Part of a small language model's weights: vocabulary 50257, 503M tokens.
MLP neurons of a small language model. Each row is named by its layer, matrix (gate and up: input weights) and neuron, and shows model dimensions 128-255. Each number is 128 + 32 x the weight over its row's rms, rounded and kept within 0 to 255. A neuron's up and down rows have the sign that makes its largest values positive.
Before each neuron's rows, "fires on" lists the tokens most often at its 100 highest values on Wikipedia text that the model never trained on.

fires on: "1", ", ", "\n", "ly", "48", "."
L2.gate973 [153 127 172 126 128 141 135 136 119 224 143  49 132 134 100 150 108 176 156 111  83 157 177 114 144  99 112  96 189 100 163  85 128 122 109 160 212 137  98 121 106 132 122 161 200 160 156 108 111 103 100 165 163 128 109  92 122 130 147 170 147 137 133  75 158 136  94 113 105 128 165 123 109 170 110 137 114 123  95 153 143 142 148 174  92 149 150 168 122 124 129  83 127 135 119 154 146 121  96 113 132 111 151 124  94 102 170 163 156 182 175 136 109 144 144 118  94 106 127  88 101 122 148 146 105 154 170 129]
L2.up973 [203  83 118 167 105 138 101  82 107  68 147 115  91  71  90 118 110 149 112 107 122 113 124  79 131 146 147  63 156 127 133 143 105 104  99 105  95 144 136 129 135 102 122 140 136 115 170 152 117  75 103 135 134 164 157 133 132 116 137 138 117  90 130 136 113 184 128 178 117  87 105 172 157  63  89 100 112 171 166 150  95  99 160  71 122 161  97 132  73 169 184 107  92 127 170 112 117 132 147 143 108 170  68 135  85  86 143 102  65 136 158 129 107 117 192  90 156  90 114  86 174 110 172 152 149 141  88 100]

fires on: "\n\n", "\n", ".", "0"
L3.gate988 [ 74 103 124 122 110 138 122 138 123  96 154 119   1 103 123 242 131 161 142 129 175 144 128 154  55 158  77  75 106 153 154 118 164 142 137 155  91 100 149 137 155 125  78  97 147 150 143 180 137  95 122 156 143 170 121 116 100  79 140 162 132 110 116 152 130 141 127 134  88  93 181 169 185 124 123 139 174 140 102 148 130 127 126 147  88 107  83 155 140  77 129 178 131 149  92 162 185 133 170 132 109 121 150  67  68  74 117 110 140  89  96 101  87 111 159 164  92 130 181 136  94  94 105 175  96 165 155 192]
L3.up988 [ 96 121 108 131 157  91 151 174 171 107 148 189  98 123 152 187 117 207  91  97 107 162  78  85 117 146 125 131 129  77 134 156 189  89 109 145 136 204 152 103 159  99 151 158 153 191 200 166 156 150 120 143 103 102 156 149 188 112 175 121 171 140 140 145 134 101  77 149 126 163 138  99 111 187  85 144 218 118 103 136 120  98 138 126  93 164  60 125 145  92 157 119  78 124 112 156 157 120 137 192 107 140 107 120  98 138 166 157  98 123  90 109  97 113 146  84 121  91 126 124  96 138  14  77 106 221 161 170]

fires on: " "
L5.gate147 [125 141 121 100  76 101  92  57 104 137 155 118 127 155 164  59 175 117 116 128 238 138 152 137 104 158 130 135 114  63  94 106  37 155 175 127 140 156 161 132 158 148 141 136 103 108 123 102 147 139 113 160 122 138 211  89 171 138 124 148  90 149  72  60 104 145 143 133 132  66 138 156 149 152 134 121 127 186 111 125 119 134 130 167  76 103 148 131 133 157 138 121  95 111 144  67 161 128 133 133 119 109 148 112 136 133 129 196 136 126 135 132 173  92 118 130 170 128 128 149 177 149  79 127 178 187  84 162]
L5.up147 [ 85 159 112  90 133  96 139  89 126 132 128 138  85 151 110 111 147 103 113 103 132 149 153 139  73 144 102 106 124 102 137  31 146 153 163 116 168  99 148  88 107 145 135 129 142 138 150 160 138 103 166 148 143 115 123 155 142 161 124 120  80 138  83  93 152 168 158 135 137 126 130  94 171 115 144 154 140  63 111 140 123 147 171 159 114  45 144 118 127 105 110  98 101 166 113 135 142 106  71 130 108 119 154 207 126 103 192  47 131 138 134 125 119 161 123 137 156 111 136 148 123 130 108  75 152 182 128 114]

fires on: " v", " V", "- V", "V", "v", " | V"
L5.gate1332 [139 116 127  98 134 139  53 161 136 108 126 108  97 153 154 103  75  78  95 198  95 169 113 112 183 158 144 157 155 130  95 132 124 101 116 142 132 115 133 142 107  88 164 111 156 134 162 137 141  97  74  88  95  99 122 103 121 133 102 144 156 114 135  97 174 128  96 101 108 122 121 136 145 141 115  93  85 127 107 151 119 118 177 160 125  87 117  71 133 128 164 123 141 123 124 136 146 126 118 130 136  64 170 120 167 165  95 139 139 172 140 116 119 120 114  97 132 107 192  76 149 147 137 115 171 185 158 121]
L5.up1332 [165 137 108 140 119 114 150 118 120 124 144 134 136 124 149 180 101 127 110 139  97 107 110 129 118 156 175 203 178 138 157 108  32  32 123 132 143 118 133 171 148 150 135  96 146  81 194  99 130 136 112 188 146 126 125 157 126 129 125 119 171 212 164 132 144 139 113 181  56 119 186 166 139 106  68 155 159 127  33 123 150 140  74 149 182 136  90 107 134 126 200  83 141 113 113 136 174 125 158 129 116  75  96 135 142  80  98 133  43 157 165  93 105  74 145 107 155 127 115 119 102  78  61 107  66 159 134 102]

fires on: " ", " H", "\n\n"
L8.gate267 [146 173  79 122 103 119  60 106 169 144 101 109 128 117 176 124 208  89  86 167 125  89 134 112 152 102 108 122 125 174 133 155 113 154 179 118  74 122 203 149 178 143 113 101 119  92 173 139 182 117 174 131 146 162 104 142  89 142 128 101 148 127 129 106 146 187  96 130 184 119 132  64 169 105 170  97  92 147 102 101 138 140 120 167 163 179 111  96 136  93 132 100 135 110 175  94 143 108 177 109  72 154 136 137 114 129 109 178 121 125 125 153  69 103 117 169 142 115 197 164 130 165  90 104 153 149 116 116]
L8.up267 [ 75 166 122 157 164 125 138 106  93 136 115 188 132 110 143 124 104 132 193 127 161 168 154  86 147  84 160  94 162 136 192 134  83 117 132 111 153 177 122 125 163 155 172 108 137  93 180 174 156 122 158 167  94  85 162 142 143 111 128 104 138 145 152  77 159 156 149 164 117  90 107  71 119 159  89 162  74  99 106 138  69 178 173  98 191 170 114 156 147 151 115 121 128 138 122 169 112 129 106 129 126 122 158  98 141 119 133  95  96 114 158  88  73 112 163 109 124  58 136 183 144 163  80 108  93 233 179 122]

fires on: "\n"
L3.gate349 [201 155 149  83 184 114 142 164 129 174 120 107  80 114 145 140 156  72 111 142 106  97 162 109 146 128 103 147 166 127 133 120 164  55 166 159 177 102 101 164 105 152 161 136 130  96 151 110 141 104 180 145 150 101 111 130 139 163 106 110 136  79 151 102 154  87 118 139 108 119 108 141 146  78  97 147 164  79 135 110 126 142 163 152 162  73  90 176 112 142 106 144 142 108 124 173 126 114 112 118 135 144 137 105  85 124 135 155  54 119 125  67 159 114 152 145  90  88 109  98 113 115 154  70  98 125 179 116]
L3.up349 [100 131  78 155 130 153  94 158 134 176 127 166  98 122 134 126 153 170 168 123 110 130 117 103 153  49  99 108 121  91 148  83 140 128 187 156 116 129  57 105 139 196 111 155 135 190 203  95 135 108 155 102 122  98 112 130  98 166 183 213 145 117 105 110 169 169  96 118 108 103 138 136 137 144  93 116 137 123 100 158 108 134 182 133  90 151  65 174 134 140 174 132 125  86  84 147 120 153 161 149 152 139 107  55 185 132 126 158  73  82 126 138 123 150 159 141 178 135 111  97 114  97 158 176 165 141 108  90]

fires on: " | V", ", V", "V", "- V", " of V", " (V"
L10.gate689 [ 89 178 210 138 145  56  86 124 143  79 137 114 145 167 129 133 168 126 102  99 125  87 161 140 179 173 172 163 115 133  93 184 106 141 167 130 149 109 143 166  79 152 100 109 133 133 118  82 118 119 102 147  98 149 111 128 186 182 108 145 105 134 156 144  86 168  76 103 135 157 206 161 105  65 115 127 121  34  90 136 144 123 111 135 155  58 158 135 116 146 121 100 138 115 131 149 121 132  90 105 130  80 182 171 101 125  59  55 128 140 170 123 172 124 134 124  85 136 132 112  68 132  94 120 103 194 172  72]
L10.up689 [133 179 131 145 122 120 136 112 111 110 149 160 121 138  54 147 154  87  91 109 127 129 166 105 123 144 151 142 145 127 120 131 143 145 115 113 144 120 111 202 132 116  73 138 204 120 136 147 106 111 149 130 135 134 133 127 221 143 157 134 149 109 187 139 159 237  89 125 140  75 162  98 114  49  85 149 136  94 157 111 122 111 123 143 110 164 124 128 148 145 146 157 105  79 112 173 120 152 108 128 122 116 125 183  71 122 133 114  63 103 132 157 189 142  80 137 146  70 139 117  29 128  53 109  94 166 175  87]

fires on: "- E", "E", " E", ": E", "===E"
L8.gate715 [111 137 114 165 161 137 146 149 129 151  78  45 154 103 107  70 111 134 109 123  89 162 149 217 124 172 133 115 109 134 176 110 120  91 136 130 140 108 153  80 149 111 136 138 145 117  80 122 164 137 140 140 109 102 171 169  98 206 111 102 101 132 122  77 102 136 160 110 144 133 137 177 176 102  85  80 158  97 121  98  99 113  87 124 146 101 150 148 127 165  54 117 153 168  89 148 112 120 163 169  90 141 112 111 168 113 108 166 120 119 193  83 147 120 162 110 106 100 136 145 151 163 135  97 137 141  55 131]
L8.up715 [156 186  81 120 160 134  74 161 127  81 119 111 155 142 121 101 103 176 129 154 107 126  83 133 143 130 156  76 128 239 107 142  97 126 102 137 148 167 157  89 158 145 118 153 146 165 138 161 131 177  88  90 129 124 127 133 160 154  71 153  68 198 153 104  81 146 140 120 131  71  72  83 154 120 139 123 139 131  67 122 106 124 123 140 158  90  56 104 164 131 177 105 165 116 150 110 144 134 117  96 129 135 132  84 120 110 176 193 106 115 208 102 182 163 123  88 101 127 110 123 164 141 118 102  53  55  82 129]

fires on: "\n", "20", "ir", "it", "ar"
L2.gate314 [144 148 155 127 154 124 120 127  84 152 187 157 144 122  51 157 104 109 148 142 108 113 112 106 160 104 104 208 119 116 140 181  48 133 173 118  92 101 120  86 156 109 165 126 181 141 129 113 138 100 117 207 234  96 153 169 191 176 122 124 135  98 134  54 101 129 192 155 126 171 104 165 119 152 204 111 140  98 108 122  72 153 144 146 146  85 125 128 146  71 142 169 145  94 124 195  71 131 113 151 121 169 121  54 200 109 180 125 106 130 120 117  98 112 112 117 101 119 161 150 154 109 187 128 112 139 139  69]
L2.up314 [ 91 116 108 141  86  90 146 127 148 189 120 131 129 143  98 128 188 163 164 192  77 118 209  78  87 100 136 124 177 138 111  98 130 163 136 154 101 112  89 141  90 162 139 185 146  65 155 126 160 138 120 163 123 114 149 151 124  93 174 143 167 102 129 163 169 125  46 165 148 200 131  93 127 103 122  89 101 101  70 115 116 120 161 157  90 128  46 127 128 165 194 122 103 146 173  88 121 113 149 219 144 122 134  77 125 147  90 151  91 141 154 125 145 103 107 105 146 147 138 155 108 117 116 163 164 128 109  91]

fires on: " E", "- E", " | E", " e", ", E", ": E"
L10.gate1227 [136 133  68 148  80 117  96 129 180 135 144  84 177 148 133 107  85 120  78 170 167 143 162 130 142 119 145  57 152  69 133 123 138 128 113 130 150 173 143 136 167 105 180 178 131 106  69 120  98  82 135 208 117 142 110 170 132 109 133  96 103 124 155 124 147 136 166  95 120 138 166 157 132 148 184  50 206 121 170 121 107 118 159 133 108  97  93 163 195 183  86 182 144 130  96 129 127  93 111 135 103 104 150  77 162 123 120 112 134  77 159  68  98 128 158 121 107 118  87 152 153  98 129 118 102  97  56 110]
L10.up1227 [142 110  95 104 141 146 140 122  85 200  81 112 121 184 135 137 131  80 150  86 156 144 124  55  94 183 135 129  98 144 138 164  52 184 130  96 149 121 139 185 111 107 148 130 137 115 179  93 140  83 156 187 107 129 115 180 121 157 116 108  89 190 131 111 152 178 144 113  76 166  98 159 123 114 145  94 123 116 115 143  43 149 144 136 105 116 123 152 124 150 101 161 129 144 160 114 165 169  88 105  91 157 138 148 122 112 110 173  91 133 128 148 140 165 126 125 142  91 118  80 123 131 142  86 101  82  82 115]

fires on: " this", "; ", "1", " in this", " In this", " one"
L2.gate860 [ 97 128 116 155 110 141 105  72 144 158 111 121 125 107 134 197 161 124 114 211 152  98 166 157 225 170  84 108  88 123 129  98 150 175 129 145 132 178 111 104 141 146 116 106 181 140 139 140 157 131  99 119 155 184 225 111 172 132 137 171  71 156 139 110 182 108  82  79  72  61  78 146 136 161 150 151 129 112 129 114  87 130 143 103 104 172 138 129 143 178 179 177 141  64 154 158 145 126 113 178  89 117 176  96 172 126  90 164 150 149  71 108 106 183 100 148 143 188 123 176 135 194  65 149 112 128 163 124]
L2.up860 [121 105 113 136 134 119 115 115  87 123 152 102 133 160  84 126  99 152 112 139 142 150 129 152 140 168  84  70 185  89 133  67 146 137 149 125 132 189 104 108 143 201 154 115 155 158  86 136 113 130  75  88 147 157 176  84 161  84 142 117 107 170 112  67 210 129  91 118 131 122  87 138 133 148 111 180 135  91 133 146 122  79 128 140  95 158 132 114 143  98 147 136 154 161 119  85 189 152 173 161 174 135 137 121 159 157  96  93 164 149  65  92 140 164 127 151 148 134 135 156 121 155 171 148 186 116 148 149]

fires on: " micro", "i", " met"
L8.gate865 [120 173 120  88 112 149  90 147 115 126 132 147 144 161 125 179 117  84 125 151 124 127 146 134 206 153 123 132 127 136  95 123 121 101 151 138 135 124 118 176  98 117  65  98 142  80 123  86 157 147 171 196 146 163 162 114 123 113  91  78 136 124 206 149 108 105 109 165 117 166 129 167 124 106 188 107 179 140 146 104 140 118 170 140 168  92 158  96 110 159 107 128 146  99 109 115 110  89 135  93 123 149 104 138 144  97 124 142 140 171 125 157 105 159 157 123 122 161 155 194 127  54 156 124 171 166 164 155]
L8.up865 [ 94 140  40 154  91  84 174  82 112  68 151  94 145 126 102 101 132 135 168 137 119 159  99 114 106 111 115  87 148 172 117 141 106 134 166 151 142 116  84 138  73  80 153 213 163 162  82 214 126  99 105  91 116 200 145 119 169 113 177 128 103 120  95  39 113  79 121 161 132 146 158 100  82 156 113 175 140 157 123 123  65 157  88 153 139 125 107 129 116 190 137 129 170 131 155 149 125 108 150 117 117 108 163 180 163 160 105 141 117 121  80 128 159 169 162 131 121 122 125 151 153 122 140 125 126 169 125 171]